From a checkpoint of a small transformer trained on Wikipedia: a variant of Adam for these matrices, 125M tokens.
MLP neurons of a small language model. Each row is named by its layer, matrix (up: input weights; down: output weights) and neuron, and shows model dimensions 0-191. Each number is 128 + 32 x the weight over its row's rms, rounded and kept within 0 to 255. Numbers have three digits each.
After each neuron's rows, "fires before" lists the tokens most often just after its 100 highest values on Wikipedia text that the model never trained on. A number after a token or word is its count.

L12.up38:185094120124143127150101111131108105123122086138108170166158089193139112163070093199141083099141155127181142148065116135119117105150159045121134104157130095138132184079145106069074137194133111122127105134098102129116114137146125121118128190156134143147081143114140087119109115160094126126166108162101135102118143117086143130185148142054047148157175106170137183118130140091103209115169121052128126131174157133116094171138195195151130151076157111220168177133104206101123131102136120138125135151098135148079131130079063118141141105112159120120107134150095100142138132112077109162
L12.down38:120118127078091094132132125149147174145111148189102153122130119193176170129165134120143097158123075090083150149124094145133146094134180119113110082137031161088111099112183122065176111133123129106147127140167100079176168075122142150084168093144121203140131096109117090186140101187176147115166107174118078153130088032149162093130125170141114144098106149150119120162175098122137106148117096167138099095138139164142138116125114094151132153076126117139192169168112111123140100118171151069100129090118070202122127080111140155096151123038130171157098132181120106111091131154171119110
fires before: "ord" 15, "ess" 11, "c" 11, "oun" 9, "up" 8, "on" 8

L6.up247:136159090210129114181089110150178129146167149096155164102122123122100091117138128195087167155124110083137156089151099096173157138082147126165125155141122086184152082040076076142119115165123114116161104074133122084112143169068151125071127139131134086109162139098129117154090113077096118100120132125145138170171146157072085114100175056129134153153138166158100140149151143102148162141096144124128148143080117159124137117115186163131110176096126157133134188185088098141105137057085135097129113107161149050145154141065150191132172107124070109145144172148141109059069138097138148147
L6.down247:107126084162133114151151129131195115160143122121111149123093119128099093115138112177083166110097117101154128139110130086109094163155114105164079142147088145139096119102082143124114130176121102131141058115136113096064123108126108100067109182116085098098152129106162160129076123093110158088113149136142156141140136121094115082167136049112131162163133136163190147154175181132152200162150147120153133124151145122116182119098194148097076077128219114130123145177134104143158144019129141138132088108170147092150142112057139155127191112128164095138145154105135108111039186161201167088
fires before: "\n" 30, " H" 12, "at" 9, " In" 6, "iv" 4, " The" 4

L12.up707:090153173206136165128093109139125195118084130090156085114096087152145101123097166168153209168166123127110110070128115119144151105143135140118107184119156089143096077113116125152147156092158131123125078079068142109159115112117154084092087160169070123124078187125183122058135181125076107126114109152095117187125209156087115130182092113089167086115167146114141112100156169129101106098188137124197108139142149137130119130121106176106088086138172168108126126181171067106118128113085118145167079163157112111085159150112084160125111170177131158148137148112129114113097094080089098147
L12.down707:145114108147138098136071129144095167096075195075132138154113116108189159165070086130103149098125104151142144159171084082112106131069081155139144162132138125137139156102135145112144162163084169147126215174125173144128103135168110087158050144125127227116115085135099176154102081110149044131189091136116104187147130125172111160087137131137111139143160147127086133115101098113169163131095096139089168130098134138132118167025152124090157092110074133149196108070091183142121125148103143078110094119155126111132163097162136142079139086163099080170145148117152151114142119133135147123
fires before: "e" 13, "g" 12, "her" 9, "ed" 9, "ld" 8, "en" 6

L10.up312:170110086112175153133097126165077132132101135099119142133103110122147154136155140186140111102085140162158179157158130085105131113162187061116064146171146088136146085123037144129091133107132132137123043103101166052094190146125151064081136155110165130110145140129123133129152137121077109154157132128144181123184110113125093154106145126158087156232120154134072130116122104136103144166121084129150150143074130134134129110099180172082157117109190126153156168171115148123135200165116086098234117112113117134082162139156073131083145148133163114132121171112102079152081152127151131144
L10.down312:082114126064157133121154100127126141070202127137149185110108182191144136078137129112101144132066093133115163098128090124138106150141181116159185070125108104131206096128159135137172096110112146150110149156103050122147188153125128150079167160096143149136080116127141114177131113158138142123169131115086082104120105158145095085146184157172102072118145132201094070063156084108120109088131127107110138170144135140116096136101099114211157124093110126127117089154138134134162134104147156109121106114110090163142202143147101090044083140091108165175155099130103154199155145193124103118
fires before: "on" 13, "c" 10, "ur" 8, "l" 7, "re" 6, " to" 6

L3.up623:111117129172165115154125111072095197160081128121122123108126104113102147119106100136120114139097108113118149133100065083143145154169096095074108216180112094187139087065102116150094145139107180128118126146150143117134179161132130152088109138113132074173172175140117102122099142151111065153129109194119105123147118187065133144127122158116099104149134121108139140143166145129110135091176088149194135070068146118138105120116160211153155123117190085130159113183148165047072111092101108069137128176127141125102153082157107118129167122184123141091129129093162082144115090095080211168
L3.down623:159161126123098172076099091124158193150090152157113139073134171027105160167091127129116128107095113171105179196105117145121112151154109144115060122128129141146130131093150124168124161103138109186172145118145145124153117118144189233156120135085108117149121167144125137125186139126141132127132144140098107163139095091113095137125141088147138150065115120110138152151094204183118116132146134073127116121134098144115060113125113141098109126157109013145097095176186114089115097107160142128098160103161120138140123117077097078110157127130119147203127102132177140130194051159059158121
fires before: "t" 17, "s" 10, "l" 9, "m" 8, "b" 6

L12.up36:145130117150157182129137081072124125153190104120202081078112104115088115135183123166101153187113058125157147144125147114131138106138166145105092089111111100167111129090095085122046155170156145154131167122156087165039177184156126114072122089120131043153146105117145117157166116071057099110161090159139135147133107173125149094174097200078106097151144158121131119137103139153158146149049185141120171125098152129113114154078136167091119126144148205080164130167139091147118103153117145139127127093077087146135147133165130177121125067123092123081108117127115135161170132123137127141
L12.down36:164113117122088189121145141188072069150119134110109191089163135123127149234086150109136127104101122142129111136132166120089138086177141122152163098173148108132146095108072087118114110156159127109157090096174110123148110110143191183100160126131128142081179126090103121100165118131135118146119173165132147175141104161084174117108198119127095135098125127077115077137101142122138124160144126135132152051133162061116130151119083169079212114092110123181165121084151128151124110075155115090133136141114124136057094117163082129115101156153154153149161074142137157065206066193129110149
fires before: "er" 25, "/" 15, "f" 9, "ir" 5, "r" 5, "en" 5

L12.up17:198098158164145177147054069029102163123125162147103087140182119184121159190105083179154135129133141112165135148087147143094151138134139127184102133158052153146107131083134153105127161112155127109123187173129086128119115116122144129057133149162126095153165162107112102105122096117128132128110129111145092086153112123088141084103107126147134148090122114183151125090139142156121170138138116176089143023087172133154115119153184089141151096157110100161103134096085141128105133148151131178226106103179144104029172086153104095127164159136107095129121133111107089154141126096086122119
L12.down17:143085119163130188161137148063125120126086090126137145077155130110139100105168171126147100159131117155111158070154092130143047155080159071150118175091151128103103137102166165128098140107147157128125177113148103127112171112093125100176136163115115125069137085115156115182104160086142099149133206152115106111144147187160093124118142179112120105128081132104135191176187125106182126138110163114154112153106175143147089155122150116155132185146191118099070114066111119146153054167085108140115172162122152106123030120160105120185149084139099154032108121110152108137108100155076104120
fires before: "ud" 22, "s" 13, "g" 8, "le" 7, "ab" 4

L3.up68:103083112105191165109132095112084121104138174151191107165137084160100096171087130131107218128092143106130153100099047061150179147093209084069114137121099121115145155159128159087102155200164106104114102137162126107091112162182089132087109112123103149151126117148170136176102147093088103104156099132123132122125123173064197166134165120120113165086092106115106151103117143129112115131106119126158143088119155117124195191074167170177132127110139094196174138162137159089117122112111137061164132126144136080112114125167088077109122121152125051140145166121124097117086154122115170093
L3.down68:098133142079160161119123084099125121086144127210166133157117077143090066154149102167137171119076152113127155115097057114118166133138230099063113156156099116126159169155130127050062165214169166147084083163180138121060135139155115116099105104122075145096110124141210099168104158125121114106169127103096101112139102137113155153108131143143109145137080124141148138180107130108165148151101123114122131078107126092127168128132174164158111150095141102183201135193105124121106139167133164054163107128117127118096129119151090101110123105105141104152143172122089119105075182133115173100
fires before: "h" 12, "ies" 10, "ut" 8, "on" 8, "re" 8, "ial" 8

L12.up411:172140088127124158085105164102053118157090162135106134223142103143149122118125079147146121093131098166179114096092137127144150115143208116078065108140156064094116079157098165117068161133154090166102081144161107099097174158149123092084134107139077136161165135143116108086169162132117115128163077147132112147151141163071145158168158245125111163134113104079127106116121102131122179176165115123141090147107133138154197108116139127083091151132143140203176174152100139083089114124096107072124128123100130137140167090187115108094090149126138081071123145116095126143141167086133096119
L12.down411:131115101076104099155143157137124122188153088122145109120110130136079129103154116060114116120059173147181133178149116125121036158140171123108079061177184150140131081109160153128127107150114154134145122131163117111177171082143150100178159138134123136093177119093111072136091152121147169104129117093128103111126074106127145154131168134187126154150172156159083135098162000090148162176132146090174129129148105122105135119085121138118138078121134082146138153165161099137104084115128090108115139120119132124152098053197091127113197100114154165115130171104168126133133157110183172149
fires before: "ess" 25, "on" 16, "re" 9, "ur" 5, "ord" 5, "ent" 5

L5.up172:106069170170150146142136096122124197206155123118080120153095095129166154143158129143156142132177102123135158111165118119144122133152118122118130127106105091146147127110075177135162159149169127140108145121146101135097110171121112186161118083133077117145099178196157133204135104126179102145119089141136131135204118141134135096091093190146160162186128170108113148107139128088141191113142103105106081082104163089142115117122151125145179089101152144141124142109154172082109111096154073089116111083123190125027120041181107163141173134118132099082148076056086158099110170116126184091
L5.down172:140117127145129188102129176106114139163123116200135173122129122140042124112090158166137166120154144126089160146153127073140180115107134134065189126151162147105149148147119095083182121188115135131153059072088174117168126129104108081114153132126116096133096135184121078104130161143126142128148116163090145151138142134119130105154107116081143141153113099119063101156138143138136080123119183087108167069145117093147070184131124169165155141102098127086068152160076096096203095164049158115212134132162148159130150136090185072142147099141112068083096121078140116119123150081122133190
fires before: "e" 15, "n" 14, "ed" 9, "ing" 8, "er" 7, "t" 7

L10.up544:145104176124163216186098111142106162124154110175166103127126085131130117155124149129078157191167074139149137072061095096171143099129192075101098138114121164078139153105077113127098135154139101116115102103138168091087081069139153127074110159153162133076154183158118131138113132153121092134102117116101138168123178113113135195166120177126145118180148171120124137126147147127055089110205104093140041124136136141162116117161121171110159154102139121153099176125155112157119178167150134101121142133140089080080117144188083117076102167132122095112147094114135073114102100057185101142
L10.down544:175143105141110092114142127100095123132138141160164186109144112114078135110130155088130164187152070167113105119127108137059132156126147138155128187145177103126122132080181139141108159153122211066123147161163092109143165102115134138131103103117075111158141075130111073171122128118143149106174120147126135119162140192169094168094109128090096102135074121139113118059143124071157152127105210128165127137130120175100140124162144206130069132076117175127126117144190111101146204087056125089053115146071134095169122137113103089137157139104131097150098150157168147185084084112173152079
fires before: "e" 23, "ul" 7, " f" 6, "ot" 6, "ro" 5, "he" 5

L12.up279:150115109148143141202087128167106124109174163076166104108238113124187141170110122111114073154176089152106137094177101171156138161139142141149119194083052099196119174094107138160106115153130157156092105126116126085105147152104126123139092106171126057115146137180157138183121098100181078041137115093127131074178128075148140149103184106153147103088129149156122134098122107078145167131161118105103126112118066157152138138049159127108149141158118110102190158134118104146125158100106127100125182143113088133148097106162146160161183137100066102101192126134104119104120112159121121143
L12.down279:155175140088122097121196110140145149136133137142133137121117242172139074121095152082105134103125120151185117158085159166092144099111165106118125144142192130094149121172142107086125121119127134135121186121098098116142079129142113127071176176151134168103125129141175141129170142129076165163163121093050148084097101171126147156147092166147142140112136147104173110162127121127151130200109138101119061157119084049093109078112117164125182087191096157188059132094116151148136111183138132162116153095075108124157148172113159091145071143130124127100110134083123075134099110043170097111
fires before: "8" 14, "5" 13, "or" 12, "9" 10, "m" 8, "," 6

L8.up209:143117114135099113163104078071121193144164162161128077134142091159134087131120112189170124142146084068104135139120141150132163116142150146160117164085127034180132125109105175091107148159163110106190123150111136107099105196126183146108137171109147104210178198128130131166040104130145099112112083074134144165145070176118154086135178094073186119125103109140111156109131130136106121175092138124121167070123164138147119117080130173149167168130118145111109146111134143113056147144163106175156093120148128071123135112158127197050167127131143107118162140117055107130139165114118161119
L8.down209:118131124118141102095096215109143071158127169145169145129173077183169080094139097093130134177059142060121105126122093093110136104132103137143178076099130190156119135099110160100176101113180146079147103157126144161140162180090131074083106168131137151114115095066119164117079143164074131122157049129146146121189092171136188106114124119105081173118141110142135118105135175104146099127111098151124187116212079126140091146157114071130122134149159157147087156099159135156106136153133105135116092093073113090129097144178157187138128125185120082117120138150136085185118188091134135097
fires before: "e" 14, " " 14, "t" 9, "/" 6, "v" 6, "p" 6

L12.up397:111102125141185101104116120092159132135202168138154105119093102116134119100145169120110159178153153158112135135117149061159160088096174125135137148143130097157146117138084121137109152070133101147109112105094103085111156136114092123054070145140122107086120075153208139144131164120147097156129208160072100172147120130075127052153121136131092083152125147126096138124153167120108077148104161125147188150114123119130154188145132186097150103097142175178131197160168150095112127156072064079138092134143097117085195086130014152145125151191113116121112141078148149138147114085157142106
L12.down397:131156120139119161109158116162069142110133108088135088117094138106134163146044117205115112151097047147135123163096157093138134106144179167129186135165124068096182180116167120132093089095189132121111132207178108139091141125170149131093109148160084128086104177108102200135111127122080155180125127132110109115109117172128067165105117104151129069051121163079176094106070145184061100159093162171128156097105153134099158147162094152172096099144110158158116120066153119136163165139124132116114161085134108122122144123129159117191112149187155165133108147135098085129105073132096134119
fires before: "er" 32, "ur" 12, "t" 8, "ir" 7

L5.up531:152172148168160119109157132063105219136143138104090128178139112126143120129086199151083105121166145126129120097129091128149135095118137125091092150143068101138134161067132105164056202182128159141126085096086115104196145167141123154047135162123184107157078133122201139096136165129125121162097112174121097154148100116116110123140104146140122133140164151089100123099178134111112143138066151083142121139030166150114155213076135203117162135167169140106103115126144122082131135105113095102156125144114119061111202185076087169114120106149132110112155129161124128134125103127091131140
L5.down531:049116119114126143157087139174125060088084122135118161112128134094125145116179106141139140155129054132154135116136146174154121150140199102182123126126108159101147136122160085107132161166157148051088132093152137165124116095104182135122127165159089120193148089186127149079156197119098075145195189089091112128108207148167095189166158140076116085179168132142096115171100161094108113095133151143150118151110084093108070096141074118147096068097153162135130090183123141131113110131155134142086134112165167159106132118110080094139160113136118128145140094131052098118075121171077104126
fires before: "t" 38, "en" 6, "ed" 6, " " 6

L12.up671:144124199112161189131185139110114147115130126088110105112068113146084179128186156116111210159148088142201180150104124142088172114139106099132095113133134093116105091149096124114105173124205103090192113153117093104079137108163151098108155099089178072122158177141109141118140107075101087107070107111110166148111085125084117082179126180164152173155141112128110128101132132115147145154114152053140120086134125158132128160136133151125140139128130117069081184103146168130107167107136090141141082143112132118114139103114124146146147135166172041107113079085126092130200118167083202068
L12.down671:114152099192102118051102136096103128122099138129130106107142123144157158073103158172156151168171095141104160087088172195170162099133179101128156094175158162165135128137142137120122128095163095141151128143151184137168118135185113161173162141197124179167052121073091142124113073118122138094101210135033068127096103081129121086116106118111156152119123104172141094167124151117128067064110147134126133196164149177115086139181117070175139111117078078116090146139129082165112118162122122142117145139099070179119113075135132083151148110119113154168117136096104133099115144112126175124
fires before: "d" 14, "m" 13, "r" 11, "in" 10, "n" 10, "v" 9

L10.up659:134149061155137185157106128093107128175173117109156070099128070172117076160116110117162158150117134156175094068145112127154142132183147134100081142117083132155126136105141148133167170111092153139145061102135202148041120074150055145115121132096170028129192142155168153128204115073150110089098126155138180137149123128136125073119140145125121172166076122146108135095150168108097106138102095105194116099097173107174117136103148133121131141105175105135183129157113130153109150100135101105094152136153171077110118059168095141075178162075107116105117164108106167141110101119116114144
L10.down659:144109085099098122159134115145168084141123154099148175145162129147092125155130115120224159138128131200121111163134135178158097108154175117152113124136110100141126172110158118101116151189069157118112147106127191155103132152175159153117177079110105138126176075079122161156056119133209117115134114103074103127110085146091103112096116100062129128185059178141118141098145120138156098127148153093145194096100132059137155059145097160185117095097122090133125148136157090068166092127097147188110156148088169123086086096137075059129147143131101152145149141123111088133186154126124155079
fires before: "s" 33, "ch" 9, "k" 5, "ter" 4, "f" 4

L8.up237:149105126163190192196093152123096176126142127131164138165117074136122102151054151140111110128184140068125177130102076134093125102123205177158121145119105128168121188076106173132083176168133142083173050129105085144093124135159111076113118118145118173125199157128106119140092105146134144111099095159191083130166110142053125070114154107134180104155133086121111222089157120096138131113173147109112156094102144156118156126131148106122116168143152162173139145136114137119146126114124121104150139072187108107146146155114165141129172095156063121113151111092141069077074153082102142149
L8.down237:138137098103180126150132124101148130107158172160138090093140119158104158090112201163146155122153135120153107109101129139171102083102158090136112104124089112154124106113047143178104093107141108077155098194141024172135096134185137057115134096116086122174180122138073103091135148118153136152138128122150140112144134158089134091177096111198145125117164118125128164137156127082125162131126089104148088114131155190155129141180172132105114202138088195135160122141132126122162124151112117124094151077163059120089082166150116140132134120139096129137205040093119084122064053105180130138
fires before: "art" 15, "l" 11, "r" 10, "os" 8, "ort" 6, "ro" 5

L9.up711:111105115161158126134111058121153156185186134099187128125188087113128106139103112157062138119153181101105112083133078059139190159135184065118092173148088073122149083122095140073139110194157063116071110100116080100139116133158106134097098169145096104097160121167178117164127151152106085106111113185160108132136137139134102144126130112114143142137130114153114159120172124090089125142085134125137153123051122141169138152095152140096184158074161135157104192180103130106124148099132094084175109159140079135112095120187078169161131136105095097087154184079134097076088170124126096143
L9.down711:151076137142155110132088085110146130163173105082147170129168115158146057132079090175081184179121121086145129117118102122154154159141188054147056118135071105168143092102132131092095126148178090094101092119142175120121167126140022112037125157141081149119188121158122085170126118112081098122131119192127129184151125192138184089166163110110119124140164117129089156124169190127110125106143102131105194145107122142166178150108158140118132149088145165156175174114059132147126125123122096121152100119162100118110115089158122141144161118148116078091124163112099105075080136148156139144
fires before: " |" 29, "\n" 18, " (" 11, " of" 6, ")" 5, "iv" 5

L9.up132:103136130146144151223113152059118160086164134149062102162131138119124140234126119133129117174108100109163127076131135086098121170136094145087113128168106087128133096138116147111122114143080175174098131144146143133165116180132095095156132103131138097167098169110165160101177118093112135114107094119152152139105146121113128078112163168106035154045124120178140142122123122107132080086134096098122130155136133183167134151119114195121148128086117103161183153159140125145177168081082130119105115144130117122117112151119120141166109043055111078175219153164112174067109140134165162085
L9.down132:147194138160110098075134147159162133127093177095108121119123120130130152084101084124171146094145125157129115165117101141147128106176182078187150114080135085179068157167171165109204131124129101072118112144098138142056096132111127126067131122149116153039150097159139114106141173112109138150097120141163126091111129158093126150139131108132123111198130154128138111139099168094073162189121121150122126075140112158154137073099150098116152126152125164164122106098106124148077171161182172109138108114180147088111130123101179018153098192167100149064091150044151111149134119120172110161
fires before: "ers" 18, "," 16, "7" 5, "5" 5, "9" 4, "8" 4

L9.up600:124169124223140142124131122174103127133100109100147100188110063184153093136097154160140102110144142056060065111144109098168115104152168165121111136091095097111153153095131152129124158163118087115119071128126111097170104160165098141146084131164089170135182092144175098119077111138178069143132121138158117158139169159083098147127135152124157139113140142173137178122125120071123059143118109160156144125110114111121117178130126176110134168152120153202202187137117112111123144096093092062143149148150106079139181133120133083128130180136109110087154107096132044051106144111137196087
L9.down600:118100062133163136125141121074133138094145140151160111133157011156144097123161232076151173109105127102109121159181050151146062164087137155122113047139123160145117105086102171084129092125125162110159165097182055117126149130116095112134150127154138118107171084154100121125129142144189123117111119128141115146174132138086103080152114142183150100173097201202156172127148133101154133121191098111163123142193118165152111124109139175071116098164148146118144105079109114155120117116113077117107135068163121113149136108181100143149157124118132071109178096115105126125110094146182129136
fires before: "ore" 15, "ort" 12, "er" 10, "r" 10, "l" 6

L12.up585:146080131109138114121120168057109134101070146133170198152190105117169141121141129119114101175108120148158191147111093037093152118105182117101133137166117121158086101086119130134164112153121137110134158177099098138113200133131097127092166126113114122159170100140224118112157159133139149091101102163104142127160104075046135132117154159150138157142147095142113119146166123124134132147120116173152118132131131171102116154132096126097078132119122126150175159161093138085116171093072072113196170142154130126123177052228101122108157161105104042145144178083084089099121117161152083110
L12.down585:114125064087144121040142138181137062162152108111133100159158134139128123120082139098134192119066191110160124114160180131040165106089127086075101067155133212150157095163143139142148108116145109153171094114126145161131092142114107153115153051062143132106100181168067197122102125125116148177120148122154100134133031112151117134112149089116177132139073099141163078122147114167132161144140139108119152138131101100101123083118126125089141075166171169120145125172085120117143146128155087140135159119137152104089123153136143077173156144145180080142151134129185092144178109126170109159
fires before: "o" 19, "l" 15, "on" 7, "om" 7, "re" 5

L10.up171:124094153141097164131122120085150111086150106138126088175145136137113156174115129198144122206142088126133165128080111122142136129128171123143118110075118143121106143111092092151139127111177150135136130111135125056039118103141121149117135129108129121129192183108184172143148142072051093078136124144118150161134099113126099129138099205113063153173114056073092119090109091120118151141122098104154149147011170121181144137090110163099145138152169101124107124146187161161105152077111166155198141125131110075135132063226111151115147171140145105117099145137090080131127114175128129126
L10.down171:156114096165158136109102109091200110101163174148124156123174165094088135172108172156099177152088092131138087118143140122136130131100102145158103081159152124180086177126142157125122129141073140110131118132121114150125131119139119150133094063093058091124105108098118158162119091090107162128146137116137152107138120165157033141094188138107098107108106216202185145112138122103176152202099190104122178077075124067106132092146113129104133127148110149153187109102097122103104155131068141101117159099160151152054141151115096099113133109191106105208142131169110108150192178130119098096
fires before: "ions" 25, "en" 14, "on" 12, "er" 11, "ion" 6

L3.up664:107146128163114110150085054098130159107200104135156137121103114142129109115160105167146142164147141119206136145139116122117131162118130107129147174140119081144157123125103151097128117131149128115176163159156090124084156133159162059119121124111089140196167161127142124133127053133096099090131112181169171108160089129157163081093118148140113225119143086145076176119173140150145154109119113159182108098050124138181160182094125136132163166125122157130142126085143079150078131088120128136123107078089134062061101092178091157079179067165042146135152097151100110135127157084095182114
L3.down664:107118128153073138123115123110128146079116121149079073092112140131150059107109079114157165135116089099100133111118142100101140143112145146127060130119097135115144190123133179103191161134147163108181087129173117128130133157178108152064101126110132173074134128094102079113121132119135128074147100170164135148135189128112115113140074164126093123131247129143108139074147135107083110102183131147149165089163161152147149072165077049113097154203157173124161086134119091113097174128171112162116132150138181090119137155136139123167116127080120060096208131069160171178160160124123112132
fires before: "e" 21, " 1" 12, " |" 11, "h" 9, "t" 8, "ing" 7

L8.up94:098098158142124141123106092123077209177105110121085032117129114101128124125108094164105132123127123140121130122091111147129147191116092087122116107152088059124098134110126160168129158100137138146155094135112103113152114180081110149145113165132159056170142144173133110121106148134122121109123151181123186107209194138130124111098148116105101193118164083125112145158126255042060165130127119152246104118095154113118137162115197090159161112125154090100091153189152092148077130111143149107132072112132101110114106087123143138132100141127142103136098119121159129086134150135131123135
L8.down94:161130104090129147150182174092164094134116144166167183121132167109093098128152172099172140150098089109169111139139118110115090089133175137153106140084110205148189112126151089138129103119094128109098159168141155185113128104168145134177134114131084198077123104108099160139162151101127109135127167080110090139075083136127144171131098064160164087158093183119173105111086048187168121129129146101017111109144142116113130102184088170112061136131111165142156125082092186082141144132117073112095163152098162117121135195126077126110149114151067127138142117163135164170133084130130128150
fires before: "t" 17, "s" 11, "ro" 11, "f" 9, "n" 8, "st" 6

L12.up281:162107111125083187148143151147131147117094122132116131131119121130097147179105090165155150138140088121156190117076142165126176190126126118129170108064146107153130107112088124149092172143156124114152145078181077101110152174111131047047159114130130117128136123097094105204177091148080132071111105135112210103081175112071114108075121234105099163162180090127115172095148146090168148100131122123139155113116167126204118084118157145106122104148095126148133104126120123134123124103124133109141056113165096130156181111132069175118153158174098092133112156175099149120154202097123142141
L12.down281:103149094142106115125131167153127141170117123157134119151066134092183114137169108161117138102100050178128099113109147129121123159073089094177172138103149101131094088153082161156086189104107114145126103105148101131110159132134141134099122101165147114143116149128145096108165102155149086119168132169137156122072138165167120225047152147194101158155144104093150061094136047123128154115152095170164122128134106112121115066172140171126119101106115126168103118091110082086053146130098122156197117146116080137122205117189079118202111148161052130158127083132125149161185129131103141131
fires before: "\n" 31, "-" 14, "f" 7, "ir" 7, "|" 5

L6.up695:117143067120114154096147049123167161145179114104172163189188079138172079130095112159088166164134177111155124082102056077118167145117136111118109139134126120137119117072100158085143134157142105120177091159094152151110168129139088109114096165145112115134151191187156101144131115126152092081139104160142148167152153166145138113144132135107100111116149154137134114154124125108081151086148110175144131113090140194196143165077192157111178166126149125145149101146122168132096177129096073090143126079150135134104111051132048105095141081135061082102139140146136084095091218116095151105
L6.down695:192097123098145129080127096142144155149166101157158199116149089153165070136117101147159155133123142196138067097145091137126127166090114115104138146153093145179152144125105162124123102114130080091116124141092187138085154160147123113004070098139124152156143108129141124176107095076083144103185115118144153142102159123129179125101177086075107177123100109077096156112099255166143158098120084103109151110101116128118167197096142119156173095108147152105170148136117134108104180130141085146114121145148141114079095099160139146103104097126166123093113175150084138109111193135144158078
fires before: " |" 26, " (" 10, " re" 5, " d" 4, " s" 4, " n" 4

L3.up757:168117157163166150112124118109095218063110165102126163121125098111127123107112088130092130135182093136123151140152073097128144140127114109099121077159109124127127091074089170114103193144158125087125139131095097113143142162133101110078130171117099153164112125147112099182138190105150127122075070120108197096174163134095107047127130152141120179098151123146121172085146121090086161079153133128162140103114085192155201126115198168153136131165133164154129177169150203146176175097085107142164124067148123102096162108141144108113176109166102068085146128047124124128096126100085153114
L3.down757:127118111136141155081164127129168081159088151132152131140110079151079159150114114104104138138088142138174076134104076105133136095115184143085179192104117075189122142125106154157122112152190136149115089098135086131100094087109120149205069100133176167138156107128120131187104105145133209101124139134145136101152101184134175126153127086133151162118092139080149104115167197103174089095096161129133114136135087111091100124136119175146093126106150115121165053148071124118075154169113185102159108122151090144121091202141184095132137191173165052109091116093126129121132158119097171062
fires before: "n" 53, "e" 14

L3.up299:120162104120139148178154123074116111183119144076126195167155106100151119168144090131130150151156086051152172107095081153096152123144133136125110139156069091182107097116121140144132155163134092126145108134119120130079171141140093129136130155108114076116135143069116120146117159090116101134113121142108177164147155123106078118186173144146081169087129163192104125126180161128107148160130130155137155131072111176138169104162128183116102136142140114156167175103088158141148137026074130040136066112071088062145119128074177154082187096175078155124198127109178110125159125129142155111
L3.down299:141136132171142172139125179126116174140135169101107146138149110141135096167115070125159167108066180149138161075089102113117145109096070100111104112178118109105153124103151137150054142187145076110106124129111125125078112137106117117089164086145127099111209104144152109162130102115128082115162150185107216133099172137085138146137123154111086172106114145110137124127172186061149173112113128110168151140103126145177202071125060111165070106046106177182155154097126116102119156082119124114092085126154126048125129120127142132108103096165126134154156229091125127132144115076145149143
fires before: "\n" 59, "9" 7, "5" 6, "8" 5, "0" 4, "7" 4

L10.up390:211154085132143136106141117129098120168168108099153144131154120123176095128128099160111127184137094084129113087091050108124152122147166119095093210120095120145151198093084080156163143126154090112142127138124136067074168114190168112098110173108157127116118199116115139137126155154126101134121119108148143141166088135108114127217147205109173129132133082162103177090176113143112089154220128086123085119125168127107144112094159165121210153131108106136139186147148155135120119187114146082085101143166085152098108098141084142119116115126091100046103109076111091119101156116170147137
L10.down390:096108186118080171119204161096120055085156104175151111112119201172132113132123164125117187151121148165125102143151108098116179145096118137135137140158116164170134111092108098088079181104139115114137233096159133171090119179146105074061131141095131112123120177078154124169066137150120174121094081101133054111142152142116122078095103139108145155183098107159116185148108188121158093141136167082103073111129127100146104161157142155103105152134105092160121182155156115139119175060155083125114102141112086129109086076150152110151129166144123131155152158064089147100124100160116169114
fires before: "." 15, " in" 12, " m" 10, " f" 8, "1" 6, "he" 5

L4.up596:172130142167157140130114116101094113192125149110138100165145070152151118124143122152139208154123122142121117100140080084106185151152131146088086111082069076144089079143113186137155160134176093080191133110087148127064179121130160125143083144141157110178163164139177125127124135077128127128125144156123120159135140107120137083149179131066046179125111118192163149106140157093093117124127137112144140138097159166123122112073179171042116187122171168158171203158117163084112211103093089092109134147089111147107170102113121125153144069121159078084154113092119147122126109116136161143
L4.down596:158085164129148110098114077158113110162173137125061161133146087162140159155087174144166126161135092145116125131127069158103134131156139164079173159096107085177115149115091148124144128138161082061133086154104101107067153115126141086065184173120141114091158133162206155110118172088155099090187106113108125196168114114153154116155177141114129121139105195159151144112153176137147064150107094096091094190063133153158085095095098178105136141074158096098136174138112110114111155128093128132148076153130110135184146142112121122143168099122182065108097112132105063122130118080134193081
fires before: "7" 15, "4" 10, "3" 9, "2" 8, "5" 7, "0" 7

L12.up31:181166153104147139180150176127145150115130152126139092106116104099161121095107166160121119114148056118135168163145080129122138217106167145125072135147125106136094098132128118117103157096184153100163132129125152094108164101098146124109161084116139124158188136185170122093095155122091081119112121137144177121191132160107131124189094122138149108077130098113138090105134144070146113176184134106139134061077090148148152108086151173089113094134107110096056220134143166104169154091059061073171149137098106105074108092208138175139180166138152066113128128118133126103161127154100129093
L12.down31:114091114148103175082102099112123160126094158100151110101150061097130141081076195138092121185122122153140149121080140150188140122124114112105095130086123165129097157108120161119152143099119119127117135105142119189158110100137105158197128091102219171132106128135122135145118090191111145127140156120136108110143156078158135090076062161106129174148108147135153155129160177071100115136153123070102073147148144154146061171148167107198154155141155027157087138107191050181141120115177144094114087112144151191093125101129149100181145129135153195080104102152120081119122108115119102122
fires before: "k" 28, "ld" 14, "d" 9, "s" 7, "m" 5, "n" 5